From a checkpoint of a small transformer trained on Wikipedia.
Size: 6 heads of 64 (1 for keys and values), MLP 1536 SwiGLU, vocabulary 2048.
MLP neurons of a small language model. Each row is named by its layer, matrix (gate and up: input weights; down: output weights) and neuron, and shows model dimensions 256-383. Each number is 500 + 40 x the weight over its row's rms, rounded and kept within 0 to 999. Numbers have three digits each. A neuron's up and down rows have the sign that makes its largest values positive.
A block is one neuron, or neurons of one layer that tend to fire together. After each block is what it responds to, as a language model described it from the Wikipedia text at the highest values.

L2.gate15:523525514514470512486591503478460540517464479521463517549496450505474532532608480565440484492543485526510474502438508600485507548465510531505520467494574488456509555471427471525483477486489519557467483531444548588382506496440496532488559471455471524457499444540451448554482469493561479456509518500503490530552488449517530524505544550499512472460510407492590496502510442493451482501474
L2.up15:529461544589467514535514423532497491432491522500445479468522431587545553501440518432415487518521466498497458567480487420428523422499438477502483584539528485470483507516384514498378493525481509428485501502576525530510506549554524511502479518485560432556555532462555459543547454452511502482461475507401591513487573499551531499494503455454500512542471507464547420501412464569533489520451
L2.down15:558450527546509478515579473443530473532448546524513522489496457534455522491450449465521478482487487418544570508538546515527540524512559556533481449513496496529567464517507490494446502509519497486497552447485483480499409510478463557539493499579518490528513514521516594539524544432539495557540471602461545476490509450508475486496418529571465524490521518517502542490495512584463499434512
L2.gate605:419433445494502565521504491454441446526453482501535491556483547483475514538548516462507421506475465471505448514532453489532551488511525506478536566491470492515507423454550497476500495477483449439518511521490464534502479537493481567544443442545439469528492474552481575511449434489508483517516512501522468532474505508600494517505538490511533555470533505537493426552533552544534491498477
L2.up605:517452494503527443464504543421444504470475403538506432483539420534481467459533544511438517464499496451466502484513572552575492508463479433501466439467522523462464524427417479527462537501516469541491462473497419491478540548435499525501486411487420499529537464443463506555576494441510523477500546557424564468500560455515496499553491496557473493490483452528520560566528494430539481503460
L2.down605:468517489487533529567484476479409490435468534551560479424555560478485518517518471508527538570456498526490452425513445505578490577547452542472492486540463486503557499467504462512504497469539495560479595456462414520537556513502483491453503540535544416494494458504500426540520498511512479467504545534469488502505450465540513486508495517486504499496530524423569496461504515508509589535531
L2.gate705:418476494568528488441519500528519449495490443545432518479424487497520486547433476503427438517526479504546495487563427507543588522447529582520507538551486435469527489473490480454520517509547512502530451411547501558486493542507524467535503515471516471531481548499450532593458547497528516447457539556505485456547452494496528442409513460485459494387460448507511519497505483497465411493457
L2.up705:468500453494547448508589507482520470498470449557499563476476556532467524466577454460493437434492491450515512537550496445561482510519522456486472491519524531548463536457576485505502413520560540468459490465497493438470564488556533496518457479467489471549480508468523547599491388445496504467542512539475506478541552636475505567562483409464488487507520511521461434486456494559468466496421
L2.down705:426496497525418500489446543503439488494492552448509503532600558506511486419479473463446514418506442502513435462432540475475524529553536564535554453456515458474515525459519498626490526549427467487538433494455466516440482392435532573465493486476478455490501513468537509512520453498465442422512511445473544495465504521552523448520468418455494521561571478501443553573522566504497499499430
L2.gate876:478485517522489449475518410581535497487433563466501453508462506389554459419458502434519501539496524509510545515457497462528473436567519512427461559592545543495483534495533509470527526533534535537520547528459473534489534445537540487494520530479438519462466534477443556539485452411479436493609501531561505474506493474459429471509505521450540440501462470560473500482520556431519503470521
L2.up876:431450541569553514459526475517565529498436461441578537539496406463501511489528462523510527524553566512469562493523498477456468503482516537501564506522439600482496466588500447438456500513461468493553496538500497414545527460457481580488537492534463549505484516515502463519476517451502508539554495561448518440540454528470496580527554515465594493521495521515503547570458535440481476488447
L2.down876:425497489538502471535572470494555520539468439476445537518471590514492513465590482499457460488501509481479502447495497524438506493466501472516480477549440475481421385522517571471475564479500547463505495444518510431503518516434426524500553493446513518522442496523471484519521541410423512501533495484451507473568541505499523548495473479560539498496478483489481489469459473425488537492516
Responds to: Mid-word continuation pieces

L2.gate218:466501543492594474512588520478541436488574469458460502517471540561507470503488510491479436453445474519468447538470441482467526521513527520497517568455513498472535515465534439588492538465460440542559528489520491502521466527446469524530528480554471506501598505379520482546488523453530412519433512511501527513491513542537445515554421488611518556464529437475562536595494512452450525529429
L2.up218:506472518506575519501410479481507446503512487473536516505393532483423512504450508468495439530545495499491500434455526460589496546512436521580475495469434528464415487465507530483527534530503420554481459517527397475470575540449478512445496518487464480598499522542507527539501485543526535520536530547494499469533534551537550408528450489470561416527501568482478508521481607507505487473534
L2.down218:511505439534501500532445501533526483504506604455561526477438469495509477574517514461489526431512506479491531517464473506646493529428457564485504485451479482411490515491488456478485491436483458535502440467488465523517492457472523508522499485507492512524507536517438515553563503547544523511500582522528571558438483497495540455431541419526508538459540487479524483517554540537498482501471
L2.gate299:504511452583451488447461501484509564435495505531447501508530462457470483519532539452504548521456468465512442451450532488536427518541441524482506549485524484517545492458491503442425554522519487503512510478488564426567515452421528529513536517464577546512501535539524470551519441475514527464459527528506447540490492454541483447464495507486451554514519556480502434489520463464561529479492
L2.up299:475500454470492556487581465494566601582531536478505452516587445492542456549483504515457451538436484555493485463456439444545549480452470514464511516593444533543468524522484533515465480537498486477447560532470551641553423573525529480534502550526534539374518533486480461555441479460470547521465475499439508471520442492482549497448528502534488541488548483596463479512507571480529453514484
L2.down299:517519449476506516538503434518525507536447572507496505502488486452511508577422481507515532439453536598525504498437586512531509440475443570466495506539503402470449500539531548520512476510463488483503552531488477474542535479478534556556585528505455469469508504466514484496447497528532535536499511484524521432542445473471576500493516498482506437496523482529444442538542513521467437462491
L2.gate347:499486501472504504497437497508496519519567530471475521474514524504545515482536436436489488432422440481444458520545496511541440574461445515511482551523514525490447444551539469518508490511447496499522549531428487474522521517504460492545497440524461465502561460479591541503521476500544426539490496420510471557534465519537544476570413498632492443488491561516456464430497447420480444463469
L2.up347:463555474523536573545532483464517470425528534501487439477447517479444527521508474471534497507495556441498444520495491507518499535515478560489530491548492415463481519458452566516542539537447431475559540480495550497537482577485569494501498562458521461512495490540454533496491560402592506535495483513526537571425441542513423553448567495450463596501464504583551495458480504466466510473542
L2.down347:560531443425530519580436547535557496529542515466546543584448541535503535458617564485572482552528483521453464470465504460516550581491529552562483489456533529516437468540473503459531514499459443518514493521529496440487520465485518457509508530432494483449467601493523512461501547517516572491454436477491479578556429500478578508560504484539538522512480515469559472549495401524506442454501
L2.gate1094:555543493499579483533504541446479448536456470566489510554474495574459544480555547442470511526461524489453460448491508490414539553508453501592445461465499442521514465513474571462509548580558559565533506557546490515493543500470524432560465489461499465531421497515485433465469562482517436486479513473462538511482512592508552485499563565555536443506520448528478545501515443477531491491481
L2.up1094:502439518474526488558531472532500495461498576508485499547486532499491435507476445458471488434500501498563474464426523422579515528455435465480502484529550462446512562514426501475492525472515461559500520497539447492497493473479490457495518521572553518567450577533446497493492512523491505523473481402548446437484451503538505495479534509536502549510469497561468510501470491457518593581435
L2.down1094:466517483548490543496500529509505514486521502478426516547541529517505504455532545576415505537478464508545448509541590562465411516520436584517475515430530520400472504496454506452480476457542407503529497516463473495438462500472546475477493526485475478472473440433480519553489501487525495460568460402570510504426459495467598497515528522422467465532486505509495489440468523460513539558514
Responds to: Mid-word vowel-led subword

L6.gate856:514572511560432488474462478436555468469436447608488489525494453561464477494494449523453453497529470524507462489510483457546536503539542536461478517524495515512523439521498530562559501530513526500396492465522541524513470480462489578487478521522480485530479460518384534502412480492437540531456563487502519497569509461522450504476558497486475517530498454477466500509499528489460469467448
L6.up856:468428494478615525473453461496508463427446538508559520528561406427450458469506577511459490519496549488475536452525474561500392548475485487575507508482615560524496489455457441498505540467489514478498512577443487531441496489551497501517405507485452576563526472573530492472482470488504459598479489544459470563461479510502435479467572477494516530527518567509484556574479495515466484472511
L6.down856:528553517537532481513501475498524559558515471490480516588545508536564424489539475472436465510473527593553479400503581478525479521502419516519514532494485559592505505538547432535441556548507499488564473487517532533467558477534510507459522486472517561453556461520468533485553467505442487484459528495563488531529528500495503539507502566535476479453496553439549467518520418443507467416464
Responds to: Quantity and degree words

L4.gate37:480536548548513523505505462487454507569473470478540494586425547483519483541439478473560389513475487524544489456565522508451472504426470486456475514503445484452490507479564447547403526473486520482552540524498484435525508473482515498511536542521499484538432488503497508430430509475496557484495509514518575560565529554488484550510461502518550495499453484497444443462501545532497507503470
L4.up37:490561477534502610547473471558526561526577490450550494501475543471501445447565520480496508517487569544555450527531467579483458468441533513603489537521490530422480519523531531506493498544542501460519515478488441529547483545527518488460478437509544502577478500507553521442507513500510516502519502529495535465480592481578441464510502490494476521469542534462486540449433461463533542610543
L4.down37:527498548457496487483537439518489516500540460487510518500495548546430513523530496484482521520518514455465523527505496509514504458536504500512471563525504552495407485513529526526541502588497488414469453504491527505549458474427543498492463464556491474486467484499502461498497511517523465426588464476482558478473505520542497484463506478547492575488486497500400500488507517496481551548521
L4.gate492:488495454517534480462455489554435517505557492446457569456488464468572472529444538508520490562470491437503459481511550473462503501479504528529468585547463524520492431520452497577479505494560510514525557408540459484457521516521525417457480493505486462505483462498529530482488518566459447450485461499472537546461583493507506429510431538506546518484503447510461475437552541469516531503510
L4.up492:540578498521478502540535518512430477505512529509531425513450554549476484488496437536411540503421481516496463530466511477507534530455474486533542608522491514474465556420543537523463438496518506492475507547503451502447507473510550477476395482534523486406488483505447557518507466484445516469483477515543496556484565503463427457477406533578468463509501473470475496469449489523512465495467
L4.down492:487487495481484550559452513486535585432519583449513492495485549482513496581447473576460447480534535530501504498480543543477483491529495496528439456494442541572485547419510433530498543482547487443460524487492487510458487400544538476504516499424426518454505493504514505550540527483595531500515434452497486498501457442548485557522522542578513435506522548497526567530430412472480572487575
L4.gate1279:495549463506445564418428531494508464493505530543471478496543476459536494513481481527480505559579588539475432528456530482523469460567486537479479484499598526476513503450468547494476517551472469603473424515425512480424522517527509492458468492514506488431510524438523504483504489430567528468510509512536547509434442580495563484510499490490522529503510528456460476506470471528537493496508
L4.up1279:452524507498496514488532515439486526464549542534515501523486552501529533454527506565501484510558469546547469472492545548606460532484488545449493505489470551468455459472422491580515463498527504548485618510521548549497437522564458537447468556478478478445437509495558543484493562527495491517515506429526494482485437486553585529507459528540586536491496538512488426425466511575541449574476
L4.down1279:516433484480512517522516477490497534466418507447555596577470514567519508531515515444426532539500503531488454486488555567539563559537526530487511518483516541438591520538511447544511496466546513429494479424518431563511451570500538525553529505555493516512454514507536487526469502578474519502461457492516478553508464460532505555524480477503571494513578475469501433454443491498510490551550
L4.gate1364:432443499539498499505526428522495547486503509506452432498538554550471472516472401555446485419464508530516446524503522465523469582471485528470509573531529521536517555434519488541577537503514441484446544553481512480473543501526526582501373501531598534520516479489500497478520467507458494452471531574501483538473458551439432442459493427498522486501558501506419564462460445525447497477465
L4.up1364:489430440532550449522455529520497477473388515545493493482464556493470484567526538505514472420456556548520412478488516521477432555470436524488486577556520513469479487410499512504480544503516460548544514509485473514486503607627501541507478592552555553495500460491536489546547502482436565554471466459414465549501496499506485457422560415537491494448540530531456483435459491515487493451527
L4.down1364:558504444543446445430472457513564503476534500494553499593512480522505468464489486514495477518456483583555583519516528471546494515526575514556619404498460539518470465487480547570500539504482499530488466526502542450458473521445528399542584535517514516521478493519538514453524545480489534523525549414512510454471575569541449506546453465497559486488506552553538462544520398535537525521552
Responds to: Coordinating "and" in pairs

L4.gate530:599478497516498535466483523473533494514522500465520521475487458414553562513442520543504504495488483473520455500545483457456509478508433516497521459530442567466517547473435494608471470431505525487506553558550544582497517509494481547518444515546546513545475439515523427390519546509503460528536478487500446523493536567529511480531522481531512510471448482486434526475542513506471564514483
L4.up530:555549447464511500485489537468477462503442507497550394537451486459516492547424448581515549536566530512485444515460537518517478460486504541513519514544448501533553549518453506564505535457484550499484554520584495470467482465466442502448520512470588461530480531473546516544516529462533484526556517469459511520474554485469507533499484545443557441546552507496436521536526506475452511424544
L4.down530:464476513474558598517520573521517518510465485467512458512556416468525395349437474525501498472452505475497449566445543519600551475583475511530546453484480466486463524446480507531533540516436460500469445473495484523531555457429558442553512520461465533490530525524503492564527503489480458460523553514430469477577467504506488512485502502487494378543531538398484463560525421469520491461509
L4.gate1002:554538468589431443482498555472509528574494512485411476455478480482531495520499483584428501508476509541469522540461499512496486447511518500469521463512462529513531548486446423426476527538452512521469512447497498412496449526506543520536450485533489507526558454479509447440501453482494537529511510493487569511495573510445492442518504490444453427505564511496486434490496531481543514477518
L4.up1002:537559497488490552561519530499503574478575475561444454454447505429464465502522478502460436503451408467482542476461414510531476500489448482470452484519383480551443470431504514507523497565488485455549548480506435538515477480430543518545496553475529535463525481536582580458534455473441537507520479569506578542408518530500516461516476524499500462488520483477507513484517492535484437523528
L4.down1002:466518467515489493515441521459498537497509508535504543480456539468517522443478522434438480529503460492477447547544393526444515382433572478539515479472495528473578516448487511467557499460488497491521504469427513468470491471464489548417475506444459460578471505524521542448488463419453480462555576482468507524534491537565484514501603571494476508470489552475522440467487469521500582517452
L4.gate1412:508538406482461458505519484440489439521434488441472430503486476550505548511512492539495414498479543596518467469567466498512558450497430514552547493460452515519526579484521451518484484524456555488507495452464505445530483486526537553495548557559487374486475454456444513471520456513507462572496509468451507501464586571477507470526447503472506510442492510446459437418495486465526505492452
L4.up1412:606480478521525482516448576559517443492503384515469497447567402453512504461540499596549516465458503496437517517443482486475481528471464490500471488503512544551504491454449524504400561425449520489531511450528492490519456461478496463495435557550535494418580532480490485512489473495460560442561528510442474541467427504452504453535571525455494423538474560405489429549535522465496497447488
L4.down1412:557491502548546488486500468464497466568528599494561462527493435492458450568515507538454469482460536536486488464525451511537516527590529444543416457553542540523462491522460531483475585496497556471511548498537518428515526555491521555516472532539479513446426496507511501514517543502531533488495466573560525491491527494464491526545453572515462483524434520453545423531507478492490507515490
L4.gate1503:516521478500451473470467525475437477530546479546477487493549519483542527454490536589475456507479538518518465528527476495500447504557448472445468494534422428515490507446479526461512560474503433541465479461459508538477532527472509476491435531575506493483494537501509423484496542483533505510482453514518505552533481469536486524593596492494482415496507524447434467495534544489518448579463
L4.up1503:454543515545500496436551546514571548577517481542496409450539538536590535486402512576532415494471504456499541448437496564545490439533481581483497436503511479488513471491459573570477429513576493454485484451527475514495500564535483539538555441492535416512545480494546435494477493439494485517547530450563469478562546457544546447482461431533530544580527433556515517460512495539533484562500
L4.down1503:508443497467518434445478516492577444550498520503548485554432451534472438454510471515517497478579445496525507505547452514512468529520487475475468506530534526498514504414464515506492489408432491540471495518547518541524492533474489404460466567499456568479492552526441517476426519499451512475503476528523531466458528505482503520524520542532522494542548478466466498483517505520491495547524
Responds to: Pre-modifier adverb/degree tokens

L6.gate1408:517494459508494524488500437555511480498525465473484546501456491530555589478615507502536426531469494542523417449525558428457510540492487497462483550489511498509503515506498514431496508541502570433548536426524509497515469452447595463515526461491487505513537464561431540507476510513561532499507511491456463470575529538492507499488442517570453494484581483496488463474420486581554496487460
L6.up1408:530506531472490544545485557415526496467569498425524496482486506522536497477467500509585510547440477547526529470480553517597528493481520525474466551509521502490486509515420524413524567477459538443593507487470463460454437453431575523457502517493472550555517517467562563523465518510503493484537476471540511444550535513524427557444464511554569539518503466521492518505467434487512523558458
L6.down1408:498469470500484568549444512536494539481552508498504447470501454468496510422514471444521455527498517511552394437561557468496490528518462479471456549471440446573485590563493434483550526492508456560566469496506505522565461490461480545538509480509428495506512470513578509500482492507513522514516514537484492415528543415468475505490436478475467508513554530484493547496538527619527539513483
Responds to: Incomplete word-start pieces

L4.gate243:482487446518524539489489556528549468490544507437478542574520537435549523485469480521572477487485573541463448516496541505507472496522384459464535457530476522509498455420479496579553509526469501509497418511501424469510498501527530591440520456480486509498461455535522542536557475476520567456478542488408504413496486497518462449543465437471507473417471558503547515557585473514392546563522
L4.up243:585528513497501528422500527481596482512528470480477465600455468523458384491471532536537424524482516486572551589545474511539462567469521489562456492510540507550459584505426511501468471504387479496508413510457515543503466496501497530569512526535488390447463550513518523617562526429478536437466550434524509462537439574562474435452494478499486513566510529475476529543511552527471458476475
L4.down243:552496533528456565497440532470572525481505525493523483501452461455518494493505423472478516470544503445507576560523528528537463458520504467519503371489452460454421540526432521442551476569433500472521529413511480459561547516496498500471535505581527490508533554434558522510498495419521539391453563528513568430516473564519515487464547415531541519539407447451458460571456489473480494505467
L4.gate1136:485481413495551473518424563443614469436575514441613522491415509552543454501453490494456515471498567507422456605456498522523522494549521462526497420523543491512510450561463481504456458497545504548514456504550466464589588504498432531543516437471541492546487461535536515490505484514427574469461482537524457472564539523492478575519455457486482445495479460470491558447484446457491461469468
L4.up1136:431539503534492510418446502469508525514487530468466548448503489518531479581501491459586455427443476416527518535496484470591490580444494447496507486593422499490512467438527500444508552511549503508491478490533498510436506420529556553475542554501499435537543484482517513493564508514555453566432502494468488483530465493497547528567481490532532506469577513453508545579493518561470481451414
L4.down1136:488479487450571491525478484505541484470578532443422569516469516519479531427479510548539489446530567428553472581440483532537547527545529517450545461448500467555523555485564491475481539526592480530470521513502452521514443396563404553487492486577450496540482443467548482472476470522471480484470552492506455500454530547481508497533461462508524486492505493465460498521460475437532534468496
L4.gate1359:514566493452451543506431442491524525536377507480460485511565497631467558514458558552490486493474498493442510521532536479556447449574526500497425536465539413517498517509488490461474512499535462468515495427460539501548498424470531484432481603512445482496528518598602480484522497491517532514555510468546573480507491496496528519465556474536579440507478404429472450571523552570466503464392
L4.up1359:492528482551444550502485482453556517497533510472471527530456535488571557531452505483470432552507410497486420545522517441510482505513569500470525521520443431545505553489482470519511532493577522482468472479538572587533536451575489527520453513491490445481482546555500546522469457545508503553539550432545567490459501472466486573478487439474534523517451527531529516493479521512578478441478
L4.down1359:549480509563473542529484511447511552519491483494531443545536479500437527490541485456470490581485441533495465581478455535527523544541492548539533515432514499498459489445504511520503468484587571490489409507514493504485544466518493484516552547443477490536492556536505541469438461448564547506524558462442480478503513425528520506471431459510558547528467563480474526502500500518446494598419
L4.gate1478:496444498534556567460480516459426445473577468491507425405475530492539509578404478468519447517492489511514513528545454481516576528500391511453416484504471421499452477475518465536506450440462546509516528500459554473505495488494464524541555604479453475533546410486467413479526449455519559466481494573442516455566529568493506496517497496552495445514558450483502597465522502538474436534489
L4.up1478:507523502498498549468428516567552478500540497461442441545438532404499575366565460443544481503506521464460525517460475448527482515526493442534524542525504514482524495440468545408463475550509470477549489482452530537466570478521564517493515493488446482436525495495518554442464469504601575511537495483484517505538528629517514506495549515465544500491476517514453484457502451545551526508555
L4.down1478:553499505408506519444453467484511467511520512500440509600530528479520525504484556507481474539397479497550568470470504488538568474573521470486480449481473464565487491503473462511524552545534526500513475430533425538460513498510478491436465526574536530461555445577520510532531453468541485564505508485544577529529517428580450493549484580456539463512461474465496564439505484482549488570514
Responds to: Mid-word l-syllable pieces

L6.gate92:555518493522523519538482451518485493547530560454520511471489553520523444500463425429518494468433492526550548544546536522492455493450486483532542464511541490478487460490481508613417552486478468483531540530498455430559447483561493461433510481486439500550515569514506511450590539447526573500563465524501487491482482525474554519486470556514510457470525527549514489511554464538434570395503
L6.up92:519616496477521502541432511482427505469516532611531534531428486479474554580457505416490546482510477519541536540481464520525492462465500483481425536591535572432545560440499473522485456493443497519531535509469532571501527448511537495607498540492449525456439563514510589513520474450503488440491449490418481494577518512507518451536528512490510516495494468468439506492584476451554556527503
L6.down92:510425507450505506586546522502466533492425529505508494492462574439567524555481536465428481529475512518517431441500495531498515479440559532498555490419482423506466500517515521516453494492603521502434527498520564564485494472539570489524526520623448561504521514405523483492473490413506524540533559470565459536455413487536490524530492507461498584402506519478501517503538426548520522456528
Responds to: Range conjunction in pairs